Weights of a small transformer language model: learned positions, biases.
MLP neurons of a small language model. Each row is named by its layer, matrix (up: input weights; down: output weights) and neuron, and shows model dimensions 64-159. Each number is 500 + 50 x the weight over its row's rms, rounded and kept within 0 to 999. Numbers have three digits each.
After each neuron's rows, "fires after" lists the tokens most often just before its 100 highest values on Wikipedia text that the model never trained on. A number after a token or word is its count.

L5.up479:527534504558453506485542492482635551483554440420508554466532579525502495497459591480464448405482554464442470465513570493492479520484414471501490387567419495513499455485508535488439596505452531530536480554485459563443512543539503473445460546554466531548529613531510558542526504508569446488
L5.down479:397466551475450536471511455529462546482545500523505522432522536542469449473476540477545448522523503553534443386484435486433570322507487481556470549463467520499554444481539477444450541416430495459543457511516485570519448502455558428512431625461452424465535453554518573501531564505560557511
fires after: " |" 19, "." 16, "%" 12, " " 5, " 0" 5, "3" 4

L8.up969:537473536443465461438488530490500526568494515592425497519471540473491527516513416419508557468464506549612425487594507408474459480476554540438450446530496468528456475435494581482540491525521460481481517456525405438492571422523477554564451543495432464528584464446494498525480582584524512583
L8.down969:409538530529565446452577531570560478547551500507527472474442493487479400605427560558527603490492538476446479511430462502429578494652491519494516500577506553467499502489443467494458536505619492490462532544569482459558512538442484515547509560451523543556469548487548567501450519490610508508
fires after: "s" 68, " as" 5, "t" 4, " " 4

L4.up1087:506494534558560533421484539433542498494481522523520447518487523455432480529461449479415455480475526471546424495571473553432482489570492544487506559557553533527482508487530514457486523595526549496507507509547433515504564396472463557522489482453402454525486463509546483548525506486476471539
L4.down1087:548514480578492474526552416527401457451442566515491563418475514463490486475547504586541490512519317531540554557557548489534535536521436539478489574550490444542474579421542518560518490505443472490534515547503493517459546515602461493480494523471511593388601467441437431460463580530547510541
fires after: " in" 49, "In" 7, " In" 6, "\n" 4

L4.up887:560533517492530378434480504491516550518462539541382509473466578603425513461452590493546500479483501527536382393562556472508499479489560497524512501579485549439492483586524507506496526525376437536420518604474496518499551440564620561475475492506608545483505569499496444499492589599624506534
L4.down887:417484486389466566572567450534492462423492531576565545492437479444568495496493436508533469480485544541491491504472458625551541551563420417460482517374527503535503421583546538493422434554533514448487471482525505529581543510514398451504492537521474527403434584450497448507466509419468592518
fires after: " |" 36, "\n" 11, " G" 6, " S" 4, " Go" 4

L10.up129:391515537532510469490478605531481456503470450531467437435549486479508579494452449544485511531542464462433535427472550463500561523509513584510528501483570543520516513484511457462484602504493462514430414410576493574518543486421404517537481486529457487551483446521521516546478555504415437514
L10.down129:493538523475503418641490405486526508483462501463585489442427452518476446454514521465456483455494493514585408491484450438430563480496596571449500457511514418474482556476548544579453482478432493513533464535509423456515449526452563499472524609561578465465462548511474380451441462578473432484
fires after: " de" 14, "ad" 10, "P" 9, " De" 8, "c" 8, "con" 6

L5.up868:582567519564493527466439432575616496516542515414470471500563532521521489475493547520561468460429502477426526505484488482484502527504495498472502423566523518516536489564478486460490515480397398481553395481517533462498546443562445527541487475473532553557625537514576522471493529598599514490
L5.down868:510509430451547487507533459480460558587564410564451564501490435509553547604528497525461458465445465463506475494502551502499512459520522439522502475601421498483498417491510510508504513512525459466490457575623401462451462507503558494443466597487473506558535484572496463514524540461522489473
fires after: " " 80, " |" 9

L4.up530:525508579501472538417373504491525472479478539562601487560543551485539469477437545478460495523470575562525416544567492521484546471554538527515511577396460495506397423412471483442525546466520478431444564529537481484540517565502533562487514499602497514515521401523585445462468569484516524516
L4.down530:460449601539526617490526436470533606543532467537524411494599489536454478464524548537441515569550548532433526498563524638447469489550424447544517522474562549494535547453554518534506549561502598505513535433565570510591491455496484501502487545521539447389509517433497460505453477501532537585
fires after: " |" 32, " as" 19, " the" 8, " a" 8, " " 4

L8.up483:563508547550554442377453504500561641527405561461510435515512522413539449525457516489525468486565569522485436489452477472564515547469502544460503499500570495504433471405423487401460518537514495483457543532480470494513444426537462453430531515570433516569539552509461476471535544511517486405
L8.down483:481418459463535545471494503514520496447628433516548470493511474538487499442490535604565517616467388577558529551503546517531547432468484569542476492513444493496483542484428479471514474525508491448552466514503500427431531518438515464404454533476521582498558563447439471553522454588458577539
fires after: " " 42, "s" 12, "en" 9, " imp" 4, "al" 4, "-" 4

L5.up184:469532598612475470487399472410598486526562505492583466565497557457519509453392498468557530524529470467574534457583420424522454458513527603505485526485548536578487456437480497429493480561513455441473492465474439481410452543488476589487474542513460556497478476570528462549469526532419531539
L5.down184:581539498529516423378444532462469505517512525553485481457398521523423461496571473558507532452450392553498421441499498522502533508486476495453448445463487438467514501519540542508449454545475511592514398560498526453603506504446465498509484557401539574554483556552606528520428434469550496480
fires after: " De" 14, " re" 13, "==" 7, " de" 7, " Di" 6, "E" 5

L8.up671:559534490486531540539515483506577528490448467467596527481548574518515482531485515466614468512425495492600480473496504416483501546505544477521529413439456551429415516471514559446489558512571444499512496496575460502445547402483606453501525561531568506518580569469451415366557575577479424474
L8.down671:456564515552481537536429562525541524483464485462462450461509442548521458449556488442537527559499529418524472404588610425579513546523478561424544470470463521452484487540527425490472513539482508454443526570489496459560485464441553542467505460470455531576539513547541499480466461392558374484
fires after: "c" 31, " |" 14, " " 13, "oc" 9, "-" 8, "s" 7

L5.up1014:518458483550412541499556445460521536609480502472558529559393500513425475405456526501496494542409379486550520524566458439544495542496481582511532431512683499516506521483475477462475513578469448465491506505549545459448568537564552446530474455538535492444560528497498509489454529560523513548
L5.down1014:495523463422476515439533417520528525496490496443459535513550448554462523479486504497469498475521525451391535464565478398489565451511510616572444470548535531470522366512445558415637635461466542431493477537555537493460523591615444429458503508532461550423439519431482482460462489492617450440
fires after: " one" 24, " the" 11, " B" 9, " 19" 8

L4.up675:426512528522550440521429463506536568517479479442485443525497586516435438369520514450536459495451429480584410452562393433440399417429521604596478575533468569403468448536522552504426562533545401450534548417594487549435424519546539561487429557492462510539549491372556444469538501510414553536
L4.down675:525506457489466564551559516468550498509525507464418565565503501492480526539496566560507562487501532538520511576350509432477526565492480470511415449477553450547472513534410585455476460380497564481446439581464498514422497506398505490459467521471511576487589550491499403543552502492541513550
fires after: " the" 25, " |" 17, " and" 5, " at" 4, " in" 4

L4.up224:503526513609559543638426524570538456479463539530555466503522521451503500559590536491550506461387447508552483577484485477483516487501539515494542522472511555548441520503550464485504453450599396421423388500509495491480520421507498490539501461479459455494614498405556478515506492528523426469
L4.down224:488594530508490511415505564447553669560525480541531471540543413458471489464517497446360537471526479487540498537587537441514479546594518442505564512502515512483503503463499385517536496541518474584440553461508321440535438507471517475451497452410433517524442455529553459553505479526461564528
fires after: " (" 36, "\n" 16, " \"" 15, "-" 8, "==" 7, "“" 7

L5.up677:513503616467543485499470471537511486526416504490427464511486509475549570516474568495464451529517535580539468550513540548475470466419461537520375567545450493483463363552496488544518473517495494532622444566568521443531513432553418529587570511488546484521523496580584523534521519582542506558
L5.down677:472442459541542562448583480418504480548519490516545497579586421535497524523479611522602526488542441414469519448575505479526565527536533454485520511472516481507497485483467439485484478431548504559557572420496556503463465576444545474448524486502494444477523532454457515445462531455454524380
fires after: " is" 24, "," 20, "." 18, " was" 5, "\n" 5, ";" 5

L10.up29:453445491549538486412528463516478465398442500589545606514574571498550479527527537397557466507545502482538486518461550501561583642539462532532453421500613516430424547495536519500567526460505497555486497353401478453593520448564512463510536429540562500472486534522521496499520518476483557504
L10.down29:417545565438499471442493514486462485619522564472478513495567582485470501471548534451498505490520495425561458453517552381415535604456474447455492598484499501590609492500460476475567418573471496481532480441464520602461522501469517527512520477460417534472512457490425501500468494529542423472
fires after: " a" 43, "c" 23, " A" 12, " ma" 7, " cl" 5, " Ma" 4

L10.up1000:407414460572531581494411512546497458534501481478470493541449494447486511438452528477454530467478471479502519490621520500480602541488439592543464520440580490563472466515471561520547523498538483556529457455474490450655450462482523584493514455569588448449607493618555433518487496542551465533
L10.down1000:512583570512528527552517455590447446447556535507525488450589400477501487493479557462612480411557514486528423504522422493517512545548526483417530410487536496534498598538629489439536454504513437535453593550504498545514453499555435430450444542443472463511444498542520532526569527510474497506
fires after: " the" 22, " (" 17, " " 6, " co" 5, " c" 5, "al" 4

L5.up344:571528480484569470568535496436523554564489576386503494479451462584560542495435522491558480520425415461604534543498431504589422528452484469498433489623518482565513518546487539517511458555529536464584484561533500508547517379583522537516448458517586451457594473515585517513461492548457495443
L5.down344:559550584595482523507584446469468476553497576529532403491352432559506535564442542494502584581491468445434425559524535516564541482522419482494578526516598573402478600493430448482529542501450516529491467497530509504506448528484387357549522544504462550576579555487475509509393504446431479475
fires after: "." 35, " and" 13, " " 8, "-" 6, "%" 5

L8.up200:571445460467505574545546475494505500468454478420575557542502505539493534626489497458469532515494516448447539496491457482517490565521503470500418500457579518497439494470492490510471505465488474551492595473444433456494460493536469437454525487493552444450474621536466436558517405475486566566
L8.down200:514514526481507523596513622368475526560438590441516482490516474504501482452588483501527481503422449470468449454548461406566450491618559553493564424466547494518387568468459435413554535472507598502464403543496504521474519568499494495449532602427441527521594504525498519572563584551503479532
fires after: " pa" 16, " ma" 15, " me" 13, " Ma" 8, "me" 6

L8.up612:477470544607436446489543482506505560489476509407451451621546563567414435415459476473498536504478420464521471444499481534544476571495515521493480461501532484462472507432579571512511541487448483566505551546506485504503435469501468448496554474502570470537450486517461507525460404508464508434
L8.down612:518474503443421497602464450450532535529481558486468476461493522554462536471512518595500452510457524592502468456493611497473494461519547405536460570418415484553535526534502431530503493404495520466502592543469588530587508527557407446507504455501575481430526458489528554468485564485452492589
fires after: " Go" 17, "go" 15, "or" 13, " St" 7, "ar" 6, " st" 6

L5.up866:438531538481453497502581524438504508469523591443408425491584619467425488543495494436503585569443546531421470520453480410458529424444554540579516465499554411511563383468569503430466514518425594453546476502458557528440544475479525454434491561526485419416497550545543475497564528536451499486
L5.down866:440489467525478463484517411522388503459530551521455514517499472497553462429589479523492502505484503489416522564464476510500540445460538412528451567467459499486490463451473539501437583417485421503534438468517453465572538501490538484452488540416484504430514589612499460527623606474536574492
fires after: "\n" 66, " he" 6, " He" 6, "Career" 5, ")" 4, " career" 4

L5.up1092:506541409508560522518530425492488519538497590432458453482434567502534556512549443463467492505420528530506470482509469503501554514464485527497558470510482504477495495471512530494504514504379506427433535436535555473520610406637509426514566419535495514465533577504510599503480465653433458478
L5.down1092:482479396475490550554518494488551464507469506516515530529500449455511527513542489423470449442408523492425490456453480494408512510525648460497527503418518619375448488509534572575474463548532497535525475619518499477490485472465421444474579447550479471547568638449567509541429486550424501430
fires after: " " 40, " (" 17, "br" 6, "-" 5

L4.up275:447479514582517433516468525512537561541478569502485515502511567454515504469460448387422496480513459544508461447507483460468493459459553570579524513427537575467450455564488524429468559549522473459507478521492531487397536438514537434563390547433526509509497584497592489489521517571516480526
L4.down275:469554470508471540503499485544492502498486504575451577470397615478502461504543415522554444509539378574465505503509507577472549471533525394517384455476489570575449458494497511570522396546464461417486559569563528558432520487581529502526571378456542513570560466532513395497564487477459529536
fires after: "\n" 52, "==" 13, " U" 4, "===" 4

L8.up720:520487432556491562470557551450497494540492492452495455461505527517427524476496462452477467439395577539448439434504483454476420461484521478583473475524450569604526406498492489464483530419469483506478466509453445509418530439489417481517450498453503513493523398417466498483371527502520505458
L8.down720:476463579535487504594507528453499531536452502492507490455520531476519470449491562536541507465489625480480432546533452509532507594492520496605569491442528530481543457474454426527380573420510527489578441470452617493478521580523517509444491521459572551483478494415593480503482528627405545466
fires after: "," 31, " " 23, " (" 6, "s" 5

L4.up1092:469453561585553461444436481519545535575499519503518494549476647478401499551389539443465477411462475533599426491565435471515458449481522566526456528476431574532428447501497480476523534525511501481566511420559504529470488495479556497478415532495517575540471498575552445400544570460495437497
L4.down1092:513544473497432493481446409564455361441479472509488589481411539564492487580509553593556512549483423507507436466615642577471617477499535477481470499468443533413464488523494457547597524597534555436460478487511443503492571433575530525499378473553569498513531491539538568574636584512542482513
fires after: " |" 24, "|" 12, " the" 9, "," 8, " in" 8, " In" 6

L10.up740:499564433553523581495510546440543479555370519456487438457529599454504483462548450488498409459433538525438550450522518567535449531566448525503476559584531553534453510495496473438441534488535539507530557498481486487534408424461486529429544451504532437582542483611589396503494514501559629466
L10.down740:574522511457465478488613516495519513496607579546515574507526457485484544526452437462517518512684528527531507514468508517508546487519527574534527493473566455523571512511524539447496469502429451582411576463529589476520529600424528510498506573437443490481455525465470514520562497494586450548
fires after: " T" 25, "c" 12, " " 9, " H" 8, " a" 6

L8.up620:499428446529588525446441531528555476518473541501424453452563525602536481591438393519459552451505511511500461485524490563579532520545598582565470475547466506478502396520442491470396505504502485564547472486494498502477527492552422471513464481443571477585438501467491531533458428598502535483
L8.down620:543439544514513530461472438541553444463442467503392453501535445514515511564440513506449460512514497566519508643521431471592447538486466592521539568472432502342593471483513501516484573431558533450486437620474543518520463523512504470470456574563480472497460508379538516513482474570442460531
fires after: "'" 13, "ve" 9, " It" 8, "e" 8, "t" 7, " Go" 7

L8.up308:522518555495497469394503453538511528498559504448498506537581535474421478510520467424522574478439541504565427517505382434453396502511534517500507448459489495560486583547481462465453458409422432481541532555552393504491523472558470508521483543521335523474570451474603525411590490539506446528
L8.down308:532478479462467479472448496536463553535513565521514487536407462519472572501449542441542519499484568489573490521497454476423552507494505464445465443519468496504575518521468537597520493433494485504496564550518512496485452456402547428525604476504475528537530490464519460450444567541584487517
fires after: " " 25, " an" 15, "o" 12, "s" 10, " S" 6, "c" 5

L8.up1009:512469553651429471378474476486466533513463484493532443473556470483587369484429403430554448525494453468477560509602441525451427464543492563521489509412493497549502569462462524468486510511503592411479571556462508429482455521506502535430527484553482481521504534509587548524508538502488566570
L8.down1009:498471407517586538527516529616520582512553521648461459609612444517479527476494549574459472459404438469524470554423581443485537454589503512525603480482484471525521521472538478544483502474503550507548533499542483497478539488467522432472507537403531501480459534597538498452506445570503570404
fires after: "s" 40, "us" 7, "en" 5, "la" 4, "n" 4, "on" 4

L8.up959:432461507468472568538454479507525511519553557463553458499545552564481491562432541425503500568427499598516557510507537454493459488516492539549409483508460543491388543453466472551517496511495387555493504537505553521514586542617480484495405480526488485443556525535532503457539500473458532564
L8.down959:470531492591465466495484496598478505470532571540445493431482524538551446496503480491500527390472624502480517551506578455497446566495589494516537484492485618419491457468462485505631561544498566487523478460452547552589448560496494477581495552517489554537510470524469468560508478468497470458
fires after: "," 23, " Ra" 18, "ra" 11, " was" 5, "s" 4, " Lu" 4

L4.up1003:480459545533493503553473542526511547481443481566467432467492521491477531526555491493494540485476514499546549573559508465538535452528542522520508532412497514488451511573466459585463463473555489420434395570549489554565600494450472529524444419499512485536525483439459393547532545457483523522
L4.down1003:491538591541508498449494469519539509535508469570484549497461477447488517395479557534437569490455555523457569495499598540459456477479394492450482427582486538486582574461518434503523443507539537441477554519570478545434428514475350543508441508448568509534485531509558477506470533540441504507
fires after: " (" 38, "\n" 27, " \"" 16

L4.up1090:525541597554545401597450535531441487508565447491527495492457529497460474523591443489446534405446441517570490514485427408508599495464570509474486521481519545499398526542477489549507501518464505473400550524535420515482517461502420496513476496550429488544560561493456420476488569455478440528
L4.down1090:508612500493511554410532475498512610550501487469519494492493488552438451412506524468401488502510491471439538475552487520473486480516555403506464441461517525559684470472507454513447550506509560565502464395467437414542484380523427542511531518489480559562426454471477587425489467479514510573
fires after: "\n" 20, " \"" 15, " (" 12, "-" 11, "==" 10, "“" 8

L8.up831:463477638517493487441410483467473584539461521518463522524478503514498467478451513474470484484497496591574459540606470542417504473475507486547548441539656414525403466454480560503526547522488557549492465461554465490481471426546471538640485588577588504529530481549547472612516530565459522549
L8.down831:460514428527567467537507494530586462426539554504483486494453440563459445531538435415484416499517525451452538538500523436435593421370540498501461517450488475465494484503465469516616566455516447545569550519522459554478483468543512458493424491435485514510580530488517383514512490555523557440
fires after: " |" 50, "ed" 10, "od" 7, " " 7, "s" 4

L3.up858:519544551492483498534543550450536545515540502453526394457502564498467490530544496461434471498457595557512502504537500431494485497360519481571490425476501518490470517511514497371521534509545556504599476481402594565541491416420502425460518508606441432484505530550487571511494467500515528594
L3.down858:480488523534459528630481486465496443412431632423518498517561524567445489457519432504446481496406480463422513480519519465566486492554465472466471594459548423504532549500491516399484526414450558506573412519455551502571462517436498500493585508508481534478541451510598441456493486501502447509
fires after: ")" 15, "," 14, " he" 12, ")," 7, " He" 4, " It" 4

L4.up902:522506375541542531580504468497537508578434517394427491488545520503445537428504490502499437448434473486574496510491462525526460429412526520533435468539441494481411439507492514526447496510514542520521439472530460481513543439567492493498467476567564512441537520388554502498520515637518459484
L4.down902:430524456543440518453466537445519458454463463556460490465523598495524507524561568479549472451478510503490482472522416522474494459430547559594557568408483637448471482467500629527536569473499490466525445554513497473443456590407562492450365499528517553450570471552558554556544466478511526521
fires after: " " 30, " (" 11, "-" 5, "M" 5, " \"" 5

L8.up624:503472475523488571493462430416503495601419509508440464524489433531525415454526553478540460513544549555503424405559444574476453422419533504520504487499464509492447421522549498460485552495439429592571586508461450558469453461533451572523487606491571453557527543460542419535492473557433520472
L8.down624:452501427487565491405569574561461503476514472476498571522449523538457629510463560475443541490613553420504483541509508404522491505474439492473464437471532523454444419514445523571684499521496553553513487585548533470500451444427612564462590472512499564509594487473499484549448506514420487511
fires after: "ri" 24, " lo" 15, " continu" 9, "s" 7, "ed" 7, " would" 4

L5.up933:526494571387496592417530503501537522488472513411524418553520435502476486555488466477453419445461500515534489528461551569519461525471503447447453486498539501523436524568497416511532482445482508537462447392450482523592437412485482497447453403504556471572526392534506546438474483406549528528
L5.down933:552493497528513413531492499436507539498549482466502496486471450542555533382523548541622519475561511522516507532523506432573504457509552587474550519547539475458507568420473423479500504562430395561500557395476563452509484536382519490497555462464447595454572497486518517477477516548532608457
fires after: " " 31, "im" 10, " a" 7, " fa" 4

L5.up928:447504545505442516546490477438569614571343479443460455525474507527447560504478452424389473510418528566535495506474568554469509461485524552558486432522540463381522378504530496459468518537422382564552454524434568528555607544587486574488500515465479482488541482508574462533464427574488518536
L5.down928:441419538557468548634512471427471462526449444446459511585554438469485524500469538461515471420573505387501474472550476559510549508485506453464508435460517530383469455506519486492608526608543459458582525517509433497549551413484469501502496415513453573483517638592491506468440421485429428528
fires after: " who" 23, " He" 12, " It" 11, "," 9, " was" 8, " he" 7

L3.up978:546515520479467484395453511472513526532527487530417506502526538522437522498441556476451567371496467474513465358584526506503411484444510477544490454536533503477459497467453603485539510605356474496584496551365531513464432479522472497443478558514528433528486536608500544502531472574521459510
L3.down978:470474599542484479636475507509476567453464556505453335451499483541469483471412475478502609485585481541493499432544463461472449493525438506479473423538556521485551499572546599479474496545485485486458534509560503472514518448527605557549461509536533553452443536498566446484537489475461549557
fires after: " |" 35, " G" 12, " P" 5, "F" 4, "A" 4

L5.up789:510475497467514403560387462503553504509445465487421520539443546511469501495474448481523460465501438504507493490406512530449523478493492569511383612375505465448444427422471468456498565557359501576571516522522484566455576489452437527457522506507484508468533454642556427612514542545515539620
L5.down789:506482469426462491494540481503515407581575563449538462511558417425625483457434464551528481475590565476535474480524398446473502525463518513482566405477488479484491477527478487569532502490474487507529525447470503508555540471495527483504603418474474488507566509490540563484438481505469504471
fires after: " was" 31, " is" 16, " he" 7, " were" 6, "s" 5, " be" 5

L8.up570:382417588566469486435524548453547510471528495469527450637459551480394472566382505525492568496552458442498497469576496474545490517497544480523517550489581565574530452519483461559418495460486431552499518442644457484447479584469462524475437428500472567416416550455509545462511495476470559451
L8.down570:433602567519493474528541387392430471525561465580463485483540554423509509506497451474566507527477546457471430479549458475478571550503526450540591468442556528577511485607535401377550596453474546484495558483626559586536456434543599543584518460418518529527496389474575598541501523507538453485
fires after: "ar" 12, " Con" 12, " con" 9, "ol" 7, "mon" 6, "in" 6

L4.up852:540495475494560581500436494508507491521548534472454502530552536513561567478474581475594438452378512491573474531370495408510489495495554530423566424517562482500420593475557600496491463454513450561529470474476488517484517400509538513539503517493509501526625410499442523405529490583456420468
L4.down852:515540522562585516572513573446573566607539510540568412403515525528456500285524457393431465534436535578483491513584523539474566551468519489487494418439501482560523389456481546419506574489575450397558490351529516442536441472459499432512513533523448447566557455425466460491487503487475519512
fires after: " " 42, "-" 18, " the" 16

L3.up1140:481473548472505502494498497569516474603494581509481512471420603518412445481493471439475510602487502487536442497559436467475512440520510568646487512399534510447501433507531548554414547573487555466624520503501513518425497457495510524514332536515457509492471540542517432544575524558479531496
L3.down1140:526517399451530465497417476584534510552488552508568556453468501454530512531443534561583379550514473517518592468494517552504554489504535531447563458511430505498486492544540459516557548510474445487496404562450508518491556445556528395543587543541440458525593514523477487483573540484396535480
fires after: "\n" 38, "==" 8, "-" 6, "===" 6, "|" 5

L8.up419:421414490634428454489470507528426537507513485445562477594432569446473421523506550510412517499500541468569544467605434498501493540459433543560571525464565500531529469501549540469439519454563452486553412416508458536559483581426487545530459422572423541427461503460519537492439470503476579556
L8.down419:557519472553517501469497465389460540531592522477470497500507440501479589437487550560491559521484558502439516490549522499546548453470511433471509480517456491520411485550478447512510594530502576420584537584475463533550456436540406542479439509499455463512493445536418540536540530497412427462
fires after: " the" 34, " The" 11, "The" 10, "A" 8, " " 6, "See" 6

L5.up513:483408527612528442472527544492583449601458490531557445549482488510459484373494547445500513558509370526587465526503392515498507463470547538534532496511423590474599533509458524510443506549472521458394629425577493554538499499630521448512469491459477522472565430430477486454436534487440517516
L5.down513:533460482510575552522510461573470605444557564521540598485517513392388496549517526494453556517496474485481481545423552399514475476449437462522443501497515514541466445502504513521546511462396478516628444544422535399504537456403479535486564512423577521397489500505526498497540468616610529480
fires after: " the" 47, " The" 6, " B" 5

L5.up282:501451484574347566448440514448536536492468645437612443503488471509526498531458467500461470488528612611498501581558521460599445508509516537490543435453518496597448538436496400522528531423513465559395566542406489511387530576436429532516562497601484511438561508452514423478469575534455483471
L5.down282:576492527547498504455532516543537468513442480519485514520494451591593450506472438543488449476529487438458583487383473542489525562519576458519621452481453496444587476480557455554435505551478482604457502520535528485479492483513472562573528511457487545508449482514518481556493464478422544429
fires after: " a" 26, " the" 17, "s" 8, " his" 7, " The" 5, " " 4

L10.up114:490502608532457411485442539558563576541424584490443496561417482482441468515452483512466535552552544445458529490454438473515484498509490473585527475459588532612491566396416502483463470494489525533471465501514494607454443563498529558426499482460513473516496527443466542545454481480554583614
L10.down114:516470461532440444432537500444500480403439506505555528478444439539514483494496552487512515540443625580497441402481527497498481421469539452433527504451492493393502549589442408479572529548507581510469524523441564383572434545569573501502508480581575487432541419489496554541505499536385469533
fires after: "ar" 16, "or" 13, "in" 8, "l" 5, "al" 5, "ir" 5

L4.up1040:498573535564532579511459542482554569541493490515518460603514481520490585462502538455437550482452509558527510543546558497557504501499432513508451572565405471450413473493560472344508480475601440510536527504511468501485461429543482519498461488467462462592503500487502441455558477478397507437
L4.down1040:512450476509546486496510468511519492404510488475520546498513484469521463400447436524593413553533520590553497557402487501496567469544543444489616589486511422580435549525531581462479507398468460506506463431507485499451491474486550589462449482454582479451511540490617625460588514577555443515
fires after: " " 22, " a" 12, " the" 10, " of" 6

L5.up971:490461435476516529572539485483524529582498413505426512486529547504529543504530402486462529491431446606461493456465504538487468424489514517494381526490432486429465460407493496542513561561460473530535472527495534554524542484541479501486482512474493510494527481575510467541430484521531485498
L5.down971:453494471586515491546529514477445440553503619502516493476551436541498463487486533543532457464562548418556516467566538404491534576567512521499560499588484528564475491526497526371500573479545497439509575432485404439495549522407513465556568560452363511512494496520535458439570447462448548495
fires after: "," 40, "s" 22, " which" 4

L8.up842:524503499496566552473477466555491453617568476508465450570481507409415451552453528504519503524441518466529456514445434439556384469461602440563481550478530461574416396540480491489491522458504470586610477433523518633437409570474561499494363510472449499423578436462485471442529485582555437476
L8.down842:573515491498466595513577509536493443597566455591422454473422553535455546536413545370545475480425532480523495534547516500573575582534498543406510494567411484460508579501462402493504507504473403477503455559503497447501466478519547548553497530528437423507519513515501439480591526520555548395
fires after: "." 21, " re" 11, " ex" 9, " con" 7, " in" 7, " In" 4

L5.up606:486511562544556436446524566532618469483541532522535547537543534481418430419459562534496368467520559459488454438569476486432523493434463562478444381569446504539460465500473546455449529454497447541491556542499471587494579539585577427525425609540483469550588502535472517488501470522486544541
L5.down606:399473495480461577552478432510455556490479485572467454443519465525579537514538428391655499508432414476488513505508522514588562505563511507461543470408466532436535457455457428507492512577584539398525554417595544446497426490479536411518469485457505426418499499526474493447443487433421476504
fires after: " |" 33, " G" 6, "al" 5, " Re" 5, "t" 5, " A" 4

L5.up429:484476511628447636519560505505527459510482531550577489564577524520520479555529550429525505586560592534538431519533513413433503503540561445468569528517503526558441517418519479454499516519422476422420444474511481493528581530459547560463462556522418500552516524492569447472509590540440490556
L5.down429:461416519496511566495513417589504509559455547549460518477468512606530578568427553526379477441480450502555571518455534512512490508487601428519470559563387454402529475480494509456492500521435488492529418504414561467519451549475593526540367494554501505469473529490423520529488483442525533539
fires after: " a" 28, " the" 10, " an" 4, "g" 4, " " 4, " on" 4

L4.up725:495531557480511511425441564498488572521498459521399450527599575530406424466520472419528409461505501403562451426529517456472473443535516589565489432541505506390441403516483589533406557551430436520593439536487461580493419520518531559482499547543554575623537571492510417509573463471546446515
L4.down725:499501459595434498563499420515425443421523513505540554526428569446506521635504469490526560541420459422527528516397601515464572555540539459457488541447555475632628482500444499492487445566582488521509589530608538517544490535493407543517391475412495515476499476448461393526507487484470454467
fires after: " |" 46, " G" 8, " P" 6, " S" 5, " Y" 4

L3.up1043:469485532544462536492506526453500509655429511523483479500497506452492512522401517499513572581597615513585492478601458470533509458566509516544611527551419525612495571470481473477590579525481531436518584435585437557411506473485512476486414522525428535618497527451595418440537569515465471550
L3.down1043:493504490455409439463510518553491478558440555525521528502554450592466384430460442546554461489606476430467503515477445563520515529554493502433453503466579431521517501490486585393486474532492475452543527534564519551451535522478473467481459533564484564462510522497467475525538559479584518529
fires after: "|" 30, "-" 16, " |" 15, "\n" 5

L5.up503:553551480427510473481563497503522539502511550483414550496450602463497500438522552465439471406484485531464397442517508468453506490477492488577439427567507479448506443494509600418489517529454524533567519581466472614516599518482419461523454472620515512515542602491446473536565500548644490516
L5.down503:521419497491549467519501488574436559458456528577403506472483497493574475486489425545579506547532434421453432529511529474537478386528565481535465553406428558487548478430516440439564483531578540459492433496554492507479459446490472372519434498453516497434448466508556476422584474506468503499
fires after: " |" 37, "." 17, " G" 4

L4.up906:487469520523547408415525570500568585605467489473496452528523523514484531494516447477465476510530498459564449473516589525487530514493518496537480519562460501438522514549530574404513506560452404462547406473503559554554539405607509522572484507462554498534555452430590534475496492583483519421
L4.down906:461456441500474500504531468554547463539473503538544536533439467480492475500509512556523627479485512398504501575488548602505504544399515530519536538385530472505460433566543565503495475435528476461517511493507465506446379594529475431543466513499568386563491489444530587554504516436451466531
fires after: " |" 60, " S" 5, " G" 4, ";" 4

L8.up649:489462551416626551527487487485411586511422416450554473529521534482544454518494599450589547579416497432438496510468426472441476527491500516606531508406475426482452518556491546558486485500502411471545489501497455496548418479453565539440457402559526544472600567562488410418533513571463549446
L8.down649:455530555549578604537376437540530596511555578528434500510521455499427555551533581486443464496501503416462450400449458455532509575551570502454452448530452522555443440532552477437522505411549500465512492592412558497528504531567486485478432579467395413577450545460576484419615541535518490437
fires after: "ri" 19, "c" 9, " Pri" 8, "–" 8, "-" 7

L4.up97:532536587565388538498445520462530497514439480519445441431508555453424473466509489515432474461417474563567439511470502464485470564453462523484483420528480447468442490516547504455468488466448503544502423474437517526528495468454494537533527553558521527542497582456552436559546419513590419504
L4.down97:406502549410418465520502532562478518478501509567632481502413489426483434618502454500505359550532551513481445456493494478523520407471526502511493503446479469510460422534477462533487515505517465484577462527459495606596511456531470389490405553494409434440515480589503498553514474545490514473
fires after: " |" 38, " be" 10, "s" 4, " " 4, " was" 4, " were" 4